Weights of a small GPT-style language model, trained from scratch on English Wikipedia.
Size: 16 layers, width 320, 5 heads of 64, MLP 832 GeGLU, vocabulary 22385, 26.5M parameters.
MLP neurons of a small language model. Each row is named by its layer, matrix (down: output weights) and neuron, and shows model dimensions 64-255. Each number is 500 + 50 x the weight over its row's rms, rounded and kept within 0 to 999. Numbers have three digits each. A neuron's up and down rows have the sign that makes its largest values positive.
After each neuron's rows, "fires before" lists the tokens most often just after its 100 highest values on Wikipedia text that the model never trained on.

L11.down810:439556501444415467433567469508448479526501520441501487444424510661430456543410354502484509508434419405526441511457468507506446516491512415507611455476513444505431488467518506535488481503424493527511488485583546498464529562431454539576498417471563583530473492558559432469465487578501479475553560534460470529459510428517438586533478472443550557388516564644533509538413535515574445450519475477499391450506532455474485438416591383464490594541460471514538538478529539493508443482480521613533470493392570552496584443539476462444553406507436548478532575505423478473553529585511548511
fires before: "20", "19"

L5.down555:534397482501528606434424533496392473523446455535458450500423536525519550484500541479495549503511515536469447448368438467438460487506469495502536401499577581482475532550414502471494490462546542493537509347484549418533510500617469512517532395518492584491518419477460441435478522517490489556487496477555389472531513505520531461472511569488459508547543457482523501533443448508533532484330523455408480544509461500500499518471567523463591531452503537533516432555487495525561473450471468461509546455494470404450582596469548447485560516464502501581565507516558497377534539519384496528
fires before: " |", " (", " |\n", " in"

L5.down594:511402530494525596457558519487409499525445514511488492494498504626591523480457460477466570496450561494425434490564533434543506472447565550547496474556435525463580489513506388455581493423508489464462498469484459552490400591602460522478496512509471524529488560513479403459447448373531516482549508577492440439501471482462534471390632584463512503403570491455451407422480480589533510489522359499419428424507509510532442449540530450477475467500416437478483521478429632483581605539484507525463504459520558484548455457484583518580453446467566522507459546501520468478562518462449603497
fires before: " |", ",", ".", "–", " ("

L12.down109:436516542462549518476503452501564539471509560555529532579486516520539497475490504513527521558521535564510466533412457510524380505417479478503588465514490600527572527447472532490566487388456506551562559528492433415519556457479548439605519527520431540475423509559430406456426498503612530538518560495483481407383429567454566504542429513523549480511487475542457578477426476491447494462476452445414579620515580449463481497461507486545579440478495403473533544543478504468474533450507553522513525515495528449546438531524540510480511604539548458536559459518461480492467535573464475499
fires before: " |", " (", "\n", ";", ","

L10.down213:430579517492404494498546510507444455552487512513493435548555451471443440534521506612512616528517526466485486511495430523500501469508447619416561425494550506485548511420485435488492562471507460447435582537475471408384482493430426482437519565497488504518562480587465556464571480473537526541429498496467526462472545531403476480495562509505472465538593430511534404570517521499512424626473477508478457512528501530579488548477510569551469485536450483511521495381468446442579449502491516480509465536496437484528586495501473475483446668470503495552441522484463476425441460442500477478
fires before: "-", "|", " ", "|---|---|---|\n"

L11.down529:550537554431491400485445538558543462489553515489501545562461561350542472507541498423474479579425547569513566496440452499486435504576466488456593608481506583597545478481505566552481526415446472602554520510457555509543526557503546464570473455452438444513556416530538544478542543565513568501589547386460539580472577471470426535498508560542571467579464586618490557437470539465446475536504485449504481543570530471385487538580508430482512450432436498555518547538429532557463499494576514494416492505544560524554492445550467537549510581435501568618500495477470547431354414507551533549
fires before: ",", " the", " to"

L12.down414:480497509507514496467610490549467454434577459477524516482479454472491522587558470484450461510507526393556521399540513591497521478555573492417488547512454623471442415615501507487549499468531479501461578494452430456463480483423485607458483542488545496481573479469525558432466431451534515558554533460486447497527455473490454517550446455588481554491452488462503504500416514455483537459431407469540402555453559418461616394354446505515543505505503440552609481571546510516484441437500527577472492513506518562573556447536463494537568528564509534443505466576484416410514477447417516451
fires before: "19", "20", "18"

L3.down244:582554457442546498473469409472418502474524518449450581451526486556401454508545461443451520466495492479458425513605590481464469591493501531545530539543475430515470520456498543497455618547414471481497459542415508487485469435541587478461456504484435505486556455571520524501561485515544480425555577454539430552398413494450505519478420538448497533547467530566443425476415501434429455487443440508525564478507502557444471575461495488435509476559521413432506478532550532517608466432501497611395513535478474436566523656513558469515510501528488503418465469485478575541488573519524437497
fires before: " ", " the"

L8.down227:480514523541470442482421506511440422479547565567477494485458482515458454557559436389387564527500543551517432544460463508467468454434505503490472451453570445433439452438521487548596503573585552506519446416432546493534429542529545438541476568558457455574557397493470547517533492552535540449552557404494492399425420524551434530562412517479487546438424502574540495493467539485432523480548503511537535561501527569482587461548547477509516439518563518597421434514528488472532486520478560477480513495420498537426516518553540517555569380542500523514471459463486499472477539517542444601
fires before: " ", " the"

L3.down300:432420540413460607536487414439507473480421470451511507611464398618530511478457409559484459494517521415472536552502331484537476470428551468472565451560475490533504477527548455481505500477540527509541508523479560501581607495491480504534544475547493497450550571564520550438403496438459486436444488535471532482445535451491528439601506479544480409572507513512508500536439531511513572520528519455582446539589472484556440457586473507523526494458450509516585514620528530457500524540521584512465579496528464450531399543436591456497489518514565437432599580499462531548448492500477525537
fires before: " |", " |\n", " =\n\n", " and"

L2.down807:546444563521398494557468514485498551520492516492578508492510515456550456502470513496456511517521542562482483487477532490578491451491502454558587429481530505537440566444549460510589567455555519469531570422512547518527442438483491546515466488537422525566493463463469548544481493509488479513548506491489534494390581555493517426486462410502512564525514461482412438573519556477474421510583505487469521531520512410460551518558542470438500502540540520598505534458538574536542517478454549567484383411518472406471508451502418439527383474573578524468525543570471562376444401485544472472
fires before: " the", " in", " his", " to", " with", " a"

L9.down821:486531447417531488537428430528563464566577480458491591468517426588513428498538377598432545536482516490481485463440478464549513440462462392537564474506533551602483552508532417548600559469467528493485582560444441524512467571475393530455450566498556475548557502597547582523504471577456462419458506387546431515522496508528419543543562509550504410510469376541482553577490583521461568508567524507584508525543507584528540495595483476552526497529500564527460440506485534519555450488456498432491472572432522544534503478519554459546470528459460593473574502453496535537503454425450494576
fires before: " of", ".", ","

L7.down779:409420495489515557551413515502526537515426460472508587491502494487558533455460497582467475447450528512463502411550550423516608538579430501505542507465432434470563481537452486430502560543543475433455460560503483550569481543453442534488588549531498533500574525486534520445463524443469552495401357488505584498494523429517418493523577456471503517523509442470506460594478539549535475501515506474608405474528570503532430473541582501445459496528481620591452456626520580527490483540520490527397393501539484464482524434454557473492597440469442493449507541565515529542490469481478564537
fires before: " |", " (", " =\n\n", " is", " was", " and"

L2.down770:492582580535451659450457458469461365439541539523465539484470492586527422451557503506501483439557472456487485532405486616488491556390540537503597533470566454551519531475495578405519503493557474501502493508465463464548525562495483423502518480454491553477478407525528581447462526433396379528463555493443467439447416461492530431495507451466491507518460526564473555472509450541575485475513494464529438430455535466557468503431545481390506515510421542378471571573528584522417432528475525533486547503531415538446513565475530609470600568473482488471467510581433571567454542509462380502
fires before: " |", " and", " (", " is", " was"

L7.down472:392502590497501469516552577479574556544497433451483513523478562486532483505569512416490481456484497402536515510531501436429453535521498438567538551430518519502572574499507491481402396515410559440420520522566482554378578507575517462483434493488473547497517520498536562465499521429561453509398501461573550597422479440396533430408541475583547527408470556601514525482532580512519585541458477530495435499495554485445460499499465422525559555529541489534554509472550518535493475432521517498497556590519492524522505522426455511510600454431414464538483580527562501512457474488583486515
fires before: " in", " as", " by", " to", " on"

L12.down809:599525537510450467501564557499468448419512534502540488498467480517437440528452515552513528496513472497510513526544553481444447426510443499427480534454527542507537514504450521511575560509482468470527447571475516485542572432453478531520515533475523440449536539503498431457532539495464491604575544564438496401516526470556512502547459528509472446503631560495424630559503528429564589449487538474487468627537512544473547519617443499528505531499433535448507556479473409595424482423529428478410559473620468481400471503516593602499516741482566479523492450491403457463481500485538479544
fires before: ",", " he"

L3.down562:497625562391468453554601582466561515556597478578528501452502467588435517499548526473396513472567480484428488530516443529405483568494514448443503496488508556557564493379536496504453495430495453478517442465424483478382502589444551493407486530502523406474535508447545512426497515525451491465505504433539496503467514497451448504446487466526466556434570595468521488502485535527565512548536484402453553481547449518497416490432514551457465508453548537548582533546502519522500488441412437569527495485463469489591448485492477538552437531583569392478499458508510530605488532569410530513
fires before: " |", ",", "–", "."

L10.down356:485456522525512532437409528533537477495546494501509490515498609483492416480506462492470533604566467535535473582506547372466472434486532474589588473481448482548468455524540552478483412537456495420499509455577437537478478456412517465546425575449394597467546513505537533479502431469509454518508482501408620456442531484535456513550533435521456515407513509564513465494583573511550477588463518513575467536510493477416475480396600484515550517521504600521568521451525474560471538484455471463502464529500555526544533428700441474507415504547585479531429561526518501514502494519511435464
fires before: " the", " in", " ", " with", " to", " from"

L7.down502:471423521491494499500437442481540429521451522438479458510452465553531552455467460551462453507590520467381487550513416560531496501418481474440519499509451500554512510550488458525559451542525551530531404518436514496538567517514468538597470498457506477477574614510448570441415483433557530448505517551487483558451502497529569466560512481471490484537474484516591559620417443516508464484476414419603427498546513499503464522570469586557498477496509450588560477577569497482482544521488591536417536508488503425502461548449608463565454508487532511434524540491508416535436536542409641610
fires before: " |", " and", " |\n", " =\n\n", " /"

L9.down365:446543547536436546443525483438573524535550526472483442463441529570517412429573571484390500528535518444477532559551448488446511480487476463496588424506419388519541404489454445444432560465506512426469485444413482498400400512485597437558520585526478491535573561464458551529520451550477419442404525408573501504530496419524502565484428494548462497434536479597473570511495507520583504563606455508425420499507421476497434452443579492607523531385514545475394437481506533452527500426507479485488590497459487422579518485506437487521476479465593567551527440513444538513584448400474435481
fires before: " to", " on", " with", " in", " a", " that"

L3.down479:549488417501510503580486421520521417449470545513518473520439590488510451456495496544497423452445521494563471517487449438514440506554518544499509465501522486483510440601376505559517540532492524464420521549517467447500520481474479582537412489545506559522546485465551519532435466561541462523497438451488457553450575477349407613556495412583501551535439500484526484549510536534488538483596466527467488539580425529471370470414508516481543537465493529449512465514512412462544540545481519550474540450475505620572582463479435541461443475517547526346489471513426491528560510476568521425
fires before: " |", "20", "1", "0", "19"

L11.down627:446512536385542441448454525550542474511535438503510486531486560509442460486507568473501575404541526515492498499508450472451502487426379418535615375500511556545499516505516512456517559552537458525504502562495454528493458598456468460510502625440508441469558557504535498506511516615561461508503561440521498538568575498524550486474527591556441509518382572518449567431574548451522576550569456488435562522492530484531493587547506451536465507539471485544557620525437487606490428514485525556359528536576523567480504418591466580545461523546364500380501476486467567504508485459544475534
fires before: " and", ","

L8.down136:534518506506577462469441465492466420565552443501555468486523484392581512445425521561427439544547498528562461448483576472493547484574517566467520548534482471447586512435488515478482539572555509436418545404503521524405580469422449471480507534636399463512508489557507534420509505555548537586433431474500487440521523505525416472506539488491453418546549466654530523573589572555472411551467449488417438451489582530500452536410458565532571566467464518553484564431575495388438347463458481521460502567509510521447539509545524477532441574427447448558495533492435436524454509436551462529
fires before: " "

L8.down407:512491541538436497502509440551487418550487543489461564519523439480544505543431463497408423533495534393594447481505501431523442596468559550420474458582484426453549468547563511528464450524501536559483527506549529418542541529488433519525552524505500472590512463517552602530551497532540482451476461534422552462515480528420492482551596487539439575553523500462463547435360455531519526463471499399513473429496454439416521383487503551505545565543465538507463480456502507513552530532499418554574479503508503482523534577552408498448472525497524566549521532655422400480426440475563558497
fires before: "19", "20", ",", "0", "2"

L8.down446:537531485550409445513508447492395487468480519542492480476450582611454449456496523528524482465406520568566441512519482556524566490464469527459383593456415509519445536509528381505520496482502454535526512495470485534524433467572524555524480463500499539539580486497432469524507598501561423563541454529530548515557537551499452538568521480507402467555500524645486598481480535527468511472519477498541453489476410399545533445538494497498534486443524434500514555469439553458499535510545525492460437482440469516494490472419633528487488683516507501528577593429494452628515508570525473468
fires before: "==\n", "==\n\n", "\n", " ==\n", " |\n"

L10.down200:617461411537496559431498486485441486394446536435374378535507581474429490480557481533450424448419494507429569558504505480481482561444481503491562472421543535507554498484404437546488508577526468503495453554430449434581442469473473471594559512457532521450560524454462437434516535537475457579506431475462523473493460543464416501593551419484567457526523526555487581503433524437490538488608508461489547471552455508502474450544535565513489554499491527437495528489541520505506556546547482486588478572505442560526499422473549425522469695486573579473526522527469468557579534587483499456
fires before: "==\n", "=", " and", " ==\n", "==\n\n", ":"

L9.down621:447415581553501497565497417477538583461529586571579494417536373509480456536461486461500419408514453456515593465464559515516552495486523558519403533494541435369402450469519458553515537540480454566428507501419560567495513503479489523425500435482532424523502480526510471452528499516598428516429462437511498466604485470553447595522471493529482552515529444469466506449477516425510510498511454543539491489497590555502465543550419435492570558440422515452498409515477523432472472471438500591496489655493616487488457516491484413592445461534509479542622500493528459474526448423536476510
fires before: " |", ".", ","

L7.down477:481539573514550479585540523604512516476445518601535436455491468489484441507513459486482579468452480534413414419513558492541486432570561553530527575483493465515545425417537451528461537485446557533524467522580516510502464509507412562514461492494528494585456630507527496419534435469619373539527465440495482458593556440506453486467456497447520466424573436434441496555500591464429523497508497507515459511459440552544500529503564485449603511488448500523545476588523439488516508589456518513496449553600500517591499491502480493448503594478621513594500648514470477512536524554441489509
fires before: " |", " ", ".", " March"